Weights of a small transformer language model: 49.3M parameters, a variant of Adam for these matrices.
MLP neurons of a small language model. Each row is named by its layer, matrix (up: input weights) and neuron, and shows model dimensions 336-527. Each number is 128 + 32 x the weight over its row's rms, rounded and kept within 0 to 255. Numbers have three digits each.
Before each neuron's rows, "fires on" lists the tokens most often at its 100 highest values on Wikipedia text that the model never trained on. A number after a token or word is its count.

fires on: "en" 38, "ers" 10, "ens" 9, "on" 7, "es" 6, "enn" 5
L2.up1072:134116089127142077137149178097159139096114140145147163070131157144119108139115113143110146108122106094112126059125145131182127086075116109106152127155111181117177149096130150147140089159143166117170135098116155038109143089102126092112139130077125122158097180110117113222141160096171147161045160119106186141169165102176111096110105134087138121149112122127135092121184134160122132088093091135114150081123127128104194150142142115071087173123102126106148119210106143091108112185137099103116150196153106094089092150145113155140178127130138115116179112161149134075169120131138112094

fires on: "H" 26, "\n\n" 20, "to " 8, "exp" 6, "on " 5
L2.up2100:141150124139083145069177113200132054149173075054135106058125121098079101130098111120129139191152115148146144179073123188141105108167098165137155137129121087194150134140174132137118166117121113076109122106161150114149143090084154168121165133195128130109157120109140120111157139107118088110110086110117156148174199133110109125201106045153050169106093114103128222115146092145171116107157115174109102158143087083167129140142119152110148106146136116138156201111149173145094137106165124120146154120128047203115165090119082102188152144120084110108131116069108159134141146107112130138

fires on: "on " 27, "for " 15, "| " 10, "to " 5, "list" 5
L2.up153:102161106131120136118135152098126116130139072071106133129106103136093104089128129099125066124159134115138124112091108169135121149109061140096159112042106150172054136082133122121169139146128135129122098107162091111159025122178116136140181078144166101190126123138110102112190179133140151078098090113140092209133176153144129129131139069105145125119103116141135158103160108146172130094138145188125144178173121147140129092082136153094101117091133181107183135109122118135113115141115147110121083157139029178126164185108136102123085122133138143127110135178130122167143099164136168135

fires on: "at " 29, "Men" 13, "with " 8, "from " 7, "of " 5, "At " 5
L2.up2195:145074092145105144085125130107133061151145134117087111095143096154139047157096122157134151150108066080118104137158148145054123168099149095146124105178112095164095154092133127164063105120155158153115154187100078136165120095141135057126161114076201194206133105126128142079139102103146103106107094089152141191193196164133146128113139106082095137147190129128096168146124155141121146094176109144170105075138151108159075143087069151150162121195105155119159175160186172151115163124106140141093132126129107086159126150132146073137193090139134107114159094125123151095137149159087126131

fires on: "og" 13, "ob" 11, "eng" 11, "an " 9, "in " 7
L2.up40:152134156156138140128186150144177109099169211174108117121133243114152115121113137151201110146131108165116156134116139100180105109081133169143136166118121150081147146146116139148109145162093193089155094116173071118150157153114130155148164174152122127103099122146170153137127157136149126157157107071145104140163188138135166157113114168160112047088174071107163203150139105105148119105185090152101081176151117133125134113106120193107114139127135092098103124122129134124142107115191213121100101051096109127126089124102194114104093129144105135156119119052132142109071143076122138087

fires on: "on " 18, "age " 15, "- " 13, "end " 8, "population " 5
L2.up1062:154118111082107120168140121169134101179117144127136107190168149161088174126177190095094133113165199127132104199106125113078146151083044120100146161162107127097123116166105097177098114097093119100112123104124072063167107110071125077097164102121160135153046097144119133123114045133085121109152147074126126205117147119162178158080152123141115187130167077152161138123102085160162077158118090171131114144130136098116169158074100087181150137139134142144169093176111127112122174094146136161126116086136159119087116089140083180103159108112169101094179082123156123156153109156157176135

fires on: "as " 19, "much " 11, "23" 11, "As " 10, ", " 7, "or " 6
L2.up493:168116172158127128159102099204092140129195143112182131087111163108089101125119162109066168144119100121140101196131153093168115086073096156162141154116133158123107095119151128160105190139069185142115091157167140161131122078143139119124103138208059160117163073155130098129165129106096073078114102074096112106135110155148139157202137087096165203202112124126138178126137115139166105110130130140153135152140138136171168117132109220131112168150109180113119159157126120104103135153121129151118112121170136127175144072113133114102142130112132175158176080118141101133123172115123130086

fires on: "| " 44, "0 " 20, "- " 18
L6.up1243:147093130102137134057107200145120075117140142127096166098111188123122121125138147112232115181074166164204080134146146153123172137112146179108137120133122115123167130157116138129134121124139084166103118076168113105114137146117125125115130191179161114067084125178152072154090149156111142109131210112156092163084139131107069157089099086165124094186070135129113141137156107146131126171113143153122158122108095100094183117137133115177131115166155132181212134122150145114129130104148141152107175098134196079149156095095089086187132076130192086155137097146121118137139175163155069197

fires on: "- " 13, "over " 12, "than " 11, "1" 11, "about " 10, "of " 8
L2.up2249:168073145220077075124144115144155128163156141143151100141124136084112152138115152119091195116115129082144167094111103086113091131124172149096111203109093113074122157153083175182112110127153119102098165129155080151128080096106113119154119120130142103100146207221144089092159091137138153103106109156165129171180131095155165096052098137134109118151085079116044181112096065122181122144098114101140099166150095143149158075069117141110175111142067117096135144098175108141049163127143091123108095135142158140142154063167131132114140129139099094110138085064092166112129128116146166119

fires on: "and " 100
L2.up1014:121118154115113135154144091165134145049157078191140087174123171136133118138074116120132177104150141098096148163153165133180103081103124156099123131109198128121102132114144102118097150177158170100138111123105084154128099120107130170053075139111075064064142113175110091117106178080137104081177136087172130082148144069100156171183139099172116129114147152154141132124111101104156134157149075125174134108152140153114092151138122181169174130179091101078121108192140149111115184077132082080119120148112119121123129130180107138118129100127103229155138141161099101175100149131109124106

fires on: "| " 40, "Hard " 6, "12" 5, "6" 4, "7" 4
L6.up2035:133183125105145096141120183124122111090125154071067136146121180126159138123204102147134120073132180126163166169170112148110145114119108151147117124138151109124140126200107143114150148089138102119141137104125113093138148068106125115158132109112160113185127097168104156108154106139121133191143095120114139054180142160167110173080086085103129137154118109103183110126095097094066150116139155119120087090161067140133068157109074137178143142144126121109122168095106122064133077118133145172126128124159167135182109153131111147200181089148120124155163143088116118138147151107103142213

fires on: "was " 21, "un" 17, "A" 16, "Un" 15, "re" 11, "1" 6
L2.up255:105159152159125126082098078135108087087125107168154094080113163094145112076103143094096151175119094103170112162138121164135138132084161153119147212082144132115097146153133166120161141132129173106160072126115100092140117119129125187172173088164133122059127106144058111116132103157143117132213066076136098122135142134149081130155136129146062137147156166115130206185184089170196159101109110168105133186133149145116126150166143107088120115160100158168164149144154117097054124146177117099087181081122099120173106096113148105131155125146101150108151052136105139095148155136127127172

fires on: "| " 30, ": " 12, "aged " 6, "W " 6, "s " 6, "ISBN " 5
L6.up2133:229155156107177144109122134114154103007190160113132178129125177119118094063104147059136146100113114129255110199101134112120187125132143128163115158127155097097159137156086148144158176107165063130140111071144131158107154146106081155156126098137025140114157086154142123091116123159174115102157160096220039125141133107113147098044118123137117062177125110124152108247111111114124121109123120142126136133126120174168153139163182117148114148127123107142160127108116151151135128145106161095146183133114084127215150165143103107111154116162116137107169120139077112127092138126114128151

fires on: "when " 38, "When " 14, "where " 10, ", " 10, "if " 8, "that " 8
L2.up1688:106091107137135148157200125109102161123142080144148121122159148105094177080142118188193151140103140118149163158116131124115093049123114132121138124183117136180179079116168129186112127173179130126140106164101189131115105103134132094145082120090133137195095134116145112134099153072166189069148104127169080075119161177103161028134073083083130086168129115142113105085081084138163127113139127080162153148120154093084112156117140140174145188146100112106136069133112123086077109169099123127085164143133124128109111153116148163078197113181129188137072121115171131071189121158142162106

fires on: "===" 52, "==" 45
L2.up473:101132170139141094095149059101114146129124141121157081041200155141145139114136152160172149088118116105143136091109085201064177151121154145146137110177176107102124141178058137134089124128111123069137064124120109126129166066114144069159145117101165101073088126180103118143106167180124125125162142085171172123133143096072142135160121124142074181106136052185063179120162180105179133109109034134122118125105150131174102187140160172101150162128138141151069150107138113113146160150101138133122127100087143071159091176098125128102066201117059138096102150098166117109140123183172187120

fires on: "than " 16, "about " 14, ". " 10, "f" 6, "just " 4, "least " 4
L2.up887:171072134107155097139114135084155154196156095170184079137156085112104130100069119090174157151139095071129115179127135090124149100101158138140160102112129147094153156160117146146063116106136114105103146121146102141100101121129127126112127088145217136166081204111144116097145130140145123161088155100129096125138090142080179096157150198080087146111134148109126130124115180166190106176129115123150131193151085165177177192092128153112171087119125107125115127101158106153117114126142091126116131095104059124131153121121078081148062049204134079149076108120143115100162159097169151095

fires on: "| " 27, "–" 13, ":" 9, "," 5, "time " 4
L2.up1715:129097067142115098103137129124150173109151120153103092160147118085139093098118163081122120107083083134098103077124109126150128086147073127086133161083124127150133122150042078147097137112116106125172127127125084105113158106143131163135168106106203148069126131123168135120111100131140137134147174147100060082139132038080208108146098117138084118119121168170161083140135176162134105133093128143122163155146145166120083130069121113090129115151083105113154164118194176150101138108121116106175134114128156170161103117042101090159134126148097101154153159092177139120127145133109175122

fires on: "well " 26, "- " 8, "@ " 7, "'" 6, "c" 5, "of " 4
L6.up54:153072151154106131084129189154145138141140127110107118125131127151155172121070149117124073151121160123187118129131179084163116130096185154148137083122159119127115163160088144149172153129149077136104096142117028088135089123110131127127181137159144085125108113164196089139109137090111134100149068096083110098160132117183143141094126104159133160094135123168158122074120127197172153165054142141113151036177090148148147117065095140225158101202103144086156118154109150087143113169105119117143166168132159170081120163142117177139121129116151102111121121089131121113122158123103098129

fires on: ") " 33, "2" 5, "after " 4, "Mi" 4, "Si" 4, "- " 4
L6.up464:139123104163132155072086141143104084129128131054084141150112177131077125112094160099115152134104108125131093135138092135137144101124136108128083126125147149147171119164111154135136121149104124155126097066141101090128123179138127111078131142083107096106102130088101138098127163178134142142113102115207135125114088133101127115075128141125099114151161151175185101139207110122116155162120107129070174106160135054121099144120146113078114126163140131165123132199169124145179171120135147141154147125154126080109096146141081077148132161133170129157124124154144124090142174144144175152

fires on: "of " 46, "for " 8, "United " 6, "in " 5, "from " 4
L2.up511:158079103149090109117168122167154145123134126198182121166198149152202150134114137172159148151195158132099099147176169133122133074151118131123113104134134135109146132127126141127073073124161115125094118075122073142131105102117129096132100151110073123154150053151123087152096134090189148139098089086115065106117100121131123145156125105056113154156095140120100243129076140151137134116147160108118135123189092156196090129073073229172115107131148110141154093151184128107099176156172071114106130148140154196110098161171144114093117062155153177163093109090161128092097204133125225114

fires on: "| " 27, "–" 26, "(−" 9, "President " 6, "Win " 4
L6.up2214:134099074209154172110087103116137155113141097114123176105114166117163130122113150142181103174108125117126122069192193135120108076160083127116117158073172134209149111157144119150072094128179137124187109098119056076119109117138125124126180141156163161017117110153183151179116151073138153143152112202132122161089097096097132080128111113157097092148144162115093152098124187067111130128094079137134161122142078161115130184093118133140131139196123128123104054087167142178131134227080109102152092094101144123101081128095136161124137061130186195101058114163125112098098086061126167144

fires on: "| " 23, "ed" 14, "5" 6, "5 " 6, "d" 5, "4 " 4
L6.up1147:119055129105131148140135116159145106156140180135097157134156083179167095132142116116080164150119103094157036166117073134151067106167087088128122089114155098123146150159156131143146143102129149120133127110106051139063059150116151138106104162162182144087114140156140216102140122139116136136179154157105131070179121073094141105144154156109149134092112153136153118116101171114168158095106086156084109129106103091120099120071128147090083125142140110109119082129202129123163066149097136124169145185115131102076173182135143146120127163157114135122154131123100171107182156125077140140

fires on: "and " 27, ", " 15, "best " 8, "old " 6, "better " 5, "highest " 4
L2.up1756:142131118144144134138125133176139116109131160179104116095144121108126110160090108170131164096147126090117130149112187038120179074106089071162125117171093151163073163160097098140115137154137140147190126118160139133179114106178147135150087135132073082107152186169155101083186173146136115087105113085166101100102140110100142145134134083109148168157165149131127145137196069119156081141114106176154090156137138105132102121045094175195133084121135135156149188143128173154114126134147102106111166117167129132116088088147143099050076098081173105163164144175185135113182122149125119126

fires on: "where " 22, "An" 19, "eg" 9, "He" 7, "if " 5
L2.up425:140076109123103149114147110146100147130172099107134124164097181150085151142123196115148141162106107111170101156098095167106128147193160086151157108129098120103102147129056142108140107132150124194178095140172187162080121119108118108103116095075180127135103164117095095179170091116093123091157164082106115143100162117115132091054089192051162124072210158151090165164094116162184065101185087080129177122163139139066132107080127181115138182109106148070148099181122189135077125098154096108114123115129098171133159095168101200068148147152160199137111123182129147103134078152184176109

fires on: "| " 31, "on " 18, "th" 10, "Australian " 4
L6.up1352:107119093180121111165133174099137135118118145168141137139145118137133172127162127174087169114129037143117117102113108124171100108102145076093145160095163145213111142153116144130072149160166125066144103131155065111147076076141174174061131099124101066126121157124166143135184076043118104032090155095093128154072125100142108132152140165122102116097145173144062123125164126138077087135107091141125138141152116118136128106092117137140150122121096136147071124124161126114128114133104162099192165145133174154117103156151108129116081119115098064150130120122077129148077141091089097151

fires on: "was " 74, "were " 16, "came " 8
L2.up689:103168094128135146204149145162133207053130125137134093103168094099123094109122145110166131114135121102171093227139144153156108125074150117098127129123135090098101121142132122149144163126159147127104107128161081157190140122107137110209133152130114094143111104152087095119139082164126103057113092091129105154183162110168118115080107097143090191121131161102103163211154142149106185122106106157094092174129131094103099049149155113118148134131122174141088131140103124140094118170113126128116144133111133143169110111163084154136182119081086173130113142120045155098213109144091155087

fires on: "was " 37, ", " 13, "is " 9, "All" 5, "ler " 5
L2.up1084:104196138117174142130160123109150104098109156166114087092145147105098116109087144141097126123127112095160059149100062116166132151115155167127163137067108144165140069071138156111115198164091110111087157123134118044071161114106144089172119106148085133168093130140116090175189123091182071090117118106101076108128162117124130093134142110135086141139161132141183093161110188099162175164074120137131149148148133092144114074146190105125128174155105225134166135139122177183120115137116103095093153142139117146120176110140113174127101110104111162184103074172105167144176133098153087128

fires on: "he " 30, "they " 17, "she " 14, "it " 9, "24 " 5, "-" 5
L2.up1074:132095125120108095203154140133098108095113121135126125103148116087115155063113144112075167096129124148111113193146088078145164161129182110081184129144178108113123085126111112147138160122181146093089136143097126148139139127098104140138173212102217104173138129201155084083091147102150057136111129147103137091133172143139170179112111071107094113146116105144152115093157076120216123148145105120098189111199125151167125117118110124131094088165180139176148079136149124143110176140088169096171138096109109122201092080102119129136197119095151101153160135153139137126177159126126121114

fires on: "to " 18, "and " 12, "of " 9, "order " 6, "Despite " 5, "by " 5
L2.up674:088106147170134134104100156194133077149146129138095093139120129102164108080185112134138152132167179065100123124110151107079148155180114171137141134111116197128133152139112151106152143148084132154162142132111085118119119098126134113141120134184045133130091122141184049130133142118130128105085141104115115148202162145121137142128158135171069123169169083109100141104110153175192119125183132150145117124135150194147133147117100128176139113137079129110170175179129160089096114145176145132120134183168150159186100139158130146099094083168126100121088133126078149162130141176159095132

fires on: "an " 18, "Ch" 15, "- " 10, "Upload " 7, "ob" 6, "| " 5
L6.up2220:123071079116111127093102142137125142119120141068083097117141083163111117145083066169169117160140135072140159093076171120105083111146151155103125121144108088155049153136164155134176126078150141146121097105130075179136091099131090125148139172108150140209167100130089223133190115143111193088158103119088109173164161145106108126116128144097130133065166129142075133121130098127138129169159135129091110115106126124144145146150150134074135152094092132221141120094135124077155132156122099144109098176126170120152164113098127112084114062119110124147091115149084128124099133126136112094

fires on: "| " 37, "'" 10, "Preceded " 8, "part " 6, "12" 5
L6.up1317:124144122188145149139106131131131116099121107073112159168112171089134119127154143064144145182114150123068142133073090100126110123166092159152134141095136128148115132117151109113114110154127106077117155111120015086098138115115116077183110091135143194200122138134207134095156124142143168146126110125081136120118085065157136166098204128103069082132133127121146147107128102130089128104153133093125055132117088205161059118107093118150185146142144127141136122170060133096133116105051101121123149122137154075133142126127160186081119120130155120185149155161137105149094139126104146172

fires on: "As " 25, "as " 25, "'" 18, "of " 11, "iz" 6, "Player " 4
L2.up1869:119122151145154170116131136137095142145128107133121137101081184130105101096142125182124217144124064120134121098123094179091128064139148185076105147082144093100122151163136124131075060175161173118146100166126155128071065108131081058182097105148066117116154118142131133165098188136110037059183163154169122163169144154124127161129129108116121156120150091118112159180180077108150149156142110123180120153170109115141083066049097095073166146144125085137111101132162074110163113106127086109094214126119131111157186173070168105103164099072087116177123138057138118099155155156146075072

fires on: "is " 23, "was " 12, "each " 9, "yl" 9, "one " 7
L2.up476:126144138151085078107158098167114095099161121123168135120164135157152101178106161098141145129175174074218137142141139114150142086114135088077132130104116120100135108207158107086111115199076163124128142103182133163136146096105122116134067145090106116071123119111183159118112179117134114152131138081110123155114156211138135147151146115154185168092141132133137137141156140077141123136111089099118086219065144096119163142168196153050139184087125148095186097099137103074092131121144060136087131089089107102109155062121145054125127116116140119152099132119102137166121148115157137060

fires on: "and " 25, ", " 17, "so " 11, "Mar" 8, "Par" 7
L2.up301:119137119152070078156125110158107124105154102144156092138123182089168086071108099120151182120096175065154170184137129105154091052094139105099140162129090103099131143163088126152101138191155185153135146069134156093123069112170115115172119098177108085177132101118130062134160125072128082095092127100105110113150103112104181129147144159069090202167139074093074116101173106176148115109193117130139144099146151183161109142092076122131137141142114122194166147142167149118098109166090079132126138113154145083107132096086138114125146126127134135138125100129136143187138105138129137093

fires on: "ed" 22, "ern" 9, "bon" 7, "enn" 6, "en" 6, "ov" 4
L2.up1054:116180161088059065133137177143183172095125119208063059112111131128170155081182124093169057165190154115135118160134128144146130080190069172161147136150127171091135109117066152151080113122128160097071104129143121143140136082110127086132165136151176125158073111085147104173089125119161171143133190116096126189120176144126138121106205112151179082103060122145082124103118204128112131104154140075134116077196145131124140170087125144102076183135173127132089130199172173125133138128174212135115143115140139104079133192083070177171169068116120090125181117140160141142171117101086109110

fires on: "in " 50, "In " 50
L2.up1762:155148133125069119142135157113076093090122147138091117125098150100139172110108164089064159110179142145096150140182105161118157139121112109115139120120154154133125116139181124095166142131111111094114131129126093117129113076151121153105153194140146075132138125094146074138178130173143113163143120117112088089051164188186130052150165084093111109103121093155138179192151116152144104089169154125106096166167093146123110144117176161085107124129131161190111075118145187133140151133092096091125083125136123092145067071213136138109167121193184134168147143132162118143197138126093097124

fires on: "as " 57, "As " 22, "what " 9, "which " 8
L2.up1201:161093145127133194164145129149136155105172116178105055131142163130132143067073114129110121138127146102190097136137125120129108106097175114111133127168098122077134099108100107186160156112071117188122103130117130166124116122121125077164066052184122123125128105173180116153130070122108154082160192086109139131093156128197130165089130119112116124179131129199059152150122136129159081088207147119138133133146070128111135161103144117123119126152123118149182143099174103082109136116125107094129174133120183132093139093050134136107183146162174145180154000140099127116099149117163101107

fires on: "an " 27, "a " 13, "two " 13, "various " 11, "of " 8, "several " 7
L2.up833:138086048141108077108211121168113149184126152176186104143111090102144083128141122160166153149128103128116132142162159129119171133137166114098103103148143181161162135090137138092108135152077157099112118151134100144148116113117179184143178157140079143102169140113097097080154126151135141173157090106096103156061141076144151155133141089111088154116120099108057140191119112129143155088121114154135095151139153141109133106129150139166125131086144094077134159098110156088123199089133184115076090197158111167122101129138144098112088118138140155146117133118133144093209109113159157114

fires on: "in " 25, "at " 13, "an " 7, "no " 5, "all " 5, "un" 5
L2.up2146:113102144127140153141156136143137127088122128158137165129145132119127118137075109141124088151153061115059086152151090149116161153166165138089119190199132137145131103094137142088115132142107140173123175161159133151144088061115116143095147140145140130110093143136185128147150136059063139129153103133117110169085161100180166152103124089146096105157163086108135179122048124113173154084211104129100122146137099149138091108109144123095108144112129162121179119078185129175140152077127122110128184112112133121129132141118177134136174121151116120134174112130181131110146132138090115051

fires on: "that " 44, "his " 17, "who " 11, "their " 4
L2.up513:141061144124110190064095100108107106091135177134095200152150146105111106130132208091137099128171143095174132104060101095162118066195155150158132103079123166116101148128068145130214105164053163095166169126114117110125121153128172152123088130116161178135105114180097148085143116133133111160166100083143105136068148091081123165162137158113198168103140108129131128189147114129129155127127097136179138115102087163099082148146151122121157129107076137184160127076107143191111138118090118118113099119142157158187161168109205096146127147114078115129102099136167152114189132127128106126

fires on: "he " 38, "It " 19, "it " 18, "He " 8, "she " 5
L2.up698:118133154135117127108161138162093124139116095110097076131149145141140126093063130092109180118101063107110144130165103133172045112160147119084121117092127105083132128122072167164141100098126159093105166118109165072132122135112171086137102120106137069176095068140113132127129150105143105070138155128172118121132154077112142176128079105150071132153185133196137085118132147110132217122129020134155113150153107207197086127109123128168145107137194141160212181087122128149143136153115153127152087130110137142119128138130174113157175106141182179152103104167160098148217103109113163116

fires on: "will " 14, "and " 13, "do " 8, "decided " 5, "would " 5, "Min" 5
L2.up1390:116145093093087116123129125111141135146148070165118097132167162148098074131103160059088182065151104161127127184127122133131125105130107132141106080083136185151126102115128115146115103184133155135140114103161114144175101138138168136110040177077106100084159170104145133136114085113153135125149140054121111167122123147171103108160152129082138159167152139090139163141101100116141111126190121150210125139175122172122095123136112160165140082183103124067162200134129195137162135135099149100070145119134175153119110109137092122041174153143129121188156136084119118178171135150110100106

fires on: "of " 28, "bo" 9, "during " 7, "During " 7, "from " 4, "have " 4
L2.up1768:070114129187069110114119158034098147160123142103090123086106142086156127136144120142093121152155088100138054129097124115105135102167160117120107139109133126103129089089087111150143136150156153153082142119159099109120172132074102096182138085087173137200141158157123137130157217092144094053085099149142111135173115150078163124122162102121120120121152165089142116159131154173151165053178076115113147140133112121127093096114183174091141167120103140144127142092106134110096147148138186161073109143098122131148147139116202131146176101174109096143142089097138158133140171076119152147

fires on: "up" 24, "to " 15, "-" 14, "'" 6, "or " 6, "of " 5
L2.up813:121100112150110182181134120157162153127124098104099154078151164108138069114149138150076161225116130143170079134103140074114116073095122111087153139163150187109127154123130107124091145171114135116154132137171131088181117074148175065145105115170104100099107143089125174115115098124098063079168073121174126165158067177135107146166109132067127140091136131148141118194153123158137109174179109117111122103084179107178158103147101130080129160154144135119146148113136119082157181169129022110149084140178121172072167137144149111149164067145126102153160083075203123112155224160139104138

fires on: "of " 34, "in " 25, "In " 18, "and " 4
L2.up192:122147196110091125102117112132097114116160139140135102093123129098127141124095136131117145126136187114142106159133122155128128127132117114121131111173109145141113114129137145131165136157157127080113082133084125110121123132184138128136085224172101155156138143133088131093113128136157152110108099116130116090143128138123139055090163082129083217136131096141129160098111164163158089161175124150161156183173122099160138195119059139163117109142139125124164154144094155142119097140174077122117092135098114146123090135165125151071172119155154151138108091118162175154104231150139140115

fires on: "he " 25, "is " 18, "He " 16, "can " 10, "they " 8, "was " 5
L2.up1059:106132128096117136104101029177093132073124086134140131079209135097138107060098135108115133149127172134160093176158079178108147098043162127106139147136185130081048108155185145160160090113161184181098046124151161119107160086095135087119142101097142129176101094063102143174116136112128112143149083103144121113130207110199142117173095129107082123134165110168153129203092128157149113139169113178112148175136114093161108118155137149094066105135085144186146096185159112146082150113154140085083186102105120125106142173075162121121182064106093184153104104150118150114181156086116108145

fires on: "an " 89, "one " 8
L2.up252:174114131162087070066165080156130160110141194146158099131121164101131199122157157106163171159137174043132164122177179114115094134144126083106109147172145103111152150174042099080136122123112173048110064148153074131122153132122130151109140145170112131117114128149114146098094190195162118122153145102186134102146108143078167160137158109123126153048169092101100127154164109107116164105104101180124109154148183078124139138127148178136159117130111142079146098146094144128140160147110100140055105088136143133145102157143158055182148141156071111146125137104109170135143130134171154090

fires on: "| " 23, "Democratic " 14, "- " 9, "Republican " 8, "@ " 5
L6.up1213:134104110151145145124069081142163117138125166132117181137147128153134119124112113111090130099143148125160111080130132118094063141135143089194110085093177092129118147187166123122167111166102164133112132115172122151129092107097132093080120136085149123095117054114123198097141127171131080091110129144066118129137150142176106120079138194094134129114144074111078097077111086147130149086130187121183137134125150099149160099227173102065117109072129122123098108172143162161177108072094124147136092165116188104097150114077146170079118094123091120120128102168160120154122165104159112138

fires on: "==" 87, "== " 8, "===" 4
L2.up1820:110104121196107146114134075119126095094127156133185146119158116079139158073167133127106093077134121139155084163160121174114137123164099133077103127111155132173163144144112107128124166151074135108138092133141096100148153107087134180125161119110099126145135120200092088196127171092118162130136185098110101133077185095106176120115184091115068099083137081172175152114131166127152152044108082136194155161110109144124136130131132113113094175175129112168119161159137127088160123118094122115116111136082127134177129120056084162100092106106089114096099166104169098117114194133182173123

fires on: "| " 29, "," 17, "ed" 6, "m " 6, "." 6, "al" 5
L6.up2251:118105034099121126134142106114120166140117154116069081142087082170086138134218139100111102144118072074084099158108090120132144104165079128135160118116121095166132135088127129127112174116115125095134128195096164148155136132081118105133112130109162144159064169152162163180109123121125120134091164104092137127149128159098130110156120083117115106157105112151111174113085166067148106117154156173075095153077038124122105149129146147127126136125129136057075120125189124119089112167091144108181142107076129154143174162142143084099120129141197144142120131179085130111182021077119121097

fires on: "are " 25, "and " 20, "those " 12, "were " 10, "two " 8, "-" 6
L2.up646:083089104116055081180113103175131101112101134156146139117154098115149096137107127144144154117183169077125147097107142096137162108139187156099152084119188105167076141196146113126098133146121122100178092154118085105088107111091107168142106084150122181155126131187090103131130103143170123118147119094156132101116113069150138142119137097118130071131192155138140163166128134138157118137127060109125095107158094116096114157138137152125131118120136093190131127202144069112114160126180089083088125107145125170110080117156136137101145098189144116192204163118097166181106144107057140090

fires on: "as " 20, "what " 18, ". " 16, "which " 12, "where " 12, "that " 11
L2.up2095:158115146194126135180192086143131083165157142181106080120105095123142129108110147095110121180223119130139133155117132155052069065152172086117152135176135156132108170165159128175117079138131136111188114142062083169101129147065149148139105149130170203127137193116152128162149127130141118072179135126160084138091104116121143062098193134099079098124168142145112120135096089155126118148182124129114139118159099118090115164098124114118097179147112124104154094098133137083103115114182126131034180065138134133141126061171116114115154100144113155143134048139098149162190111100158129081

fires on: "as " 19, "is " 16, "at " 10, "in " 9
L2.up846:113161117170111101140103098105143147134116130143156092132168109115075155148069139113136063127154115119156169118121062125106126101141160134143145124142144162147122101113171100120148100141101172150152124126124104135191128112097094108130164154146087151099081134120099132208147105099139133170171132160068093182072128139152169151091172120116128109129185132166152168086079140063133140158118146163119069128118110155131115106096151158047090127153119157172115159103098141105124159134146102121152157140171163134101127141116124174152102130158061091087100089111187131067092129113142169149

fires on: "was " 45, "is " 9, "German" 8, "being " 5
L2.up994:122161134184077120206153138131146149154096087057092080142104174101150144125138187151113146143122079078154109152081109166127136155106156147133140111084100177162081125154135179092079151081100117123163145042110084079065099128085104112119110152163088153106129073171113111160153137169157107127138116103126133145214170138141157107069107106107075169095136134140049163183166096044125154117109146169099136189129126085104075152157155139142134154147150155127099091095220102112134094157165107129148111131137154166145163128159110152117175011132153123158166093071096154100138163142156143059

fires on: "number " 22, ". " 19, "of " 16, ": " 13, "aged " 6, "than " 5
L2.up485:138134148107136118166175140156149146092153105130133120117124126105105111113096136101147182155153141108154152192101092162085107098112136158091137136170168106125103158137167111126141113106141175131149131128156109087127128115106158180164090082098110154208133143164117129149144065134169068162093166116153118137181122088080143144202113095160109149078136114172095139115118209173182111156109097095178124160102108106154159142144104177128161109164170129154099150173120124093120157088136104152108109095159036130107116138091113087076107035158159069127076095145187169075111135132152113103

fires on: "| " 36, "rec" 4, "==" 4, "it" 4, "was " 4
L6.up1251:126090109184127204087152130128119103114133086145108131107157145080110157128170010168087085158078071134163000138084156190091154085120162137101122156077181146133185152125102152100075078117138082062114140093103054084117094155058115128142171071119133167097080139173176149126113173106131136118119161096114146163057159150102131146114134099094158133139143119137120122141148164161114083128121149160142114133139144118118115182081104146104163139159150124130134152119065130117123169115133138094106127118172129149128133129148112073092122147125178066099120121167083129121116137138146078105

fires on: "on " 36, "along " 12, "what " 6, "at " 5, "that " 5, "as " 5
L2.up641:118097125128129190111180128178134171089134102182127132122147114134154170088071147165154088173173187111176150140126158146149115118133200142121108118105128143126119121176125152140090165143151189132153098088156104131137130119132131145188107103137190130161135087188110150100129066130090165121188087106187108156141125084078161119082173105107140139102121112154054200148097097096163099066165120143153123134094081172133174118073136128130096149126160122123142121168146115074112159110183106166102125111109101105084173156108181097158149145129176138184133079131139146175193120127140121097

fires on: "an " 66, "one " 19, "terms " 4
L2.up1367:133116131200113081157125117137119117112135122081121127199129159125093143154141174142139176125098183150144081164108132088133145124213167127064124093109140116141073159150122133062144129174105181082097133153113118065108096081072127118085168106146162113139115133114108083155176198154176146108064088112102161154113158156107156077092122117081117179053152083141103143154119046123179108094131100176141096169081160170108104122107083142160112120125126138084184092154088170130121125119117061115096075041147119154156160134152145095163117104133075064194131103082124137126208137144102098111

fires on: "an" 28, "age " 13, "rec" 11, "| " 6, "end " 4, "season " 4
L2.up2286:115119088136135156184129121190145099159115075198111087136084198136124162115141140143119114122129152071136091224136160118136097138112137143110108130144154094097086097106124125158133154090142164069175172134221067087111080055102150129131182170143211060131030099085168118131141102157182089125061106061127125134113117049117097132088150124141095172068117144206146094141198092101100145125086073157101183113110145160096151096172063143111167153121151111190119091132099139109129079166150126129155101101115116097162122160153096182174147148128113115155177156118129130188184137113106114162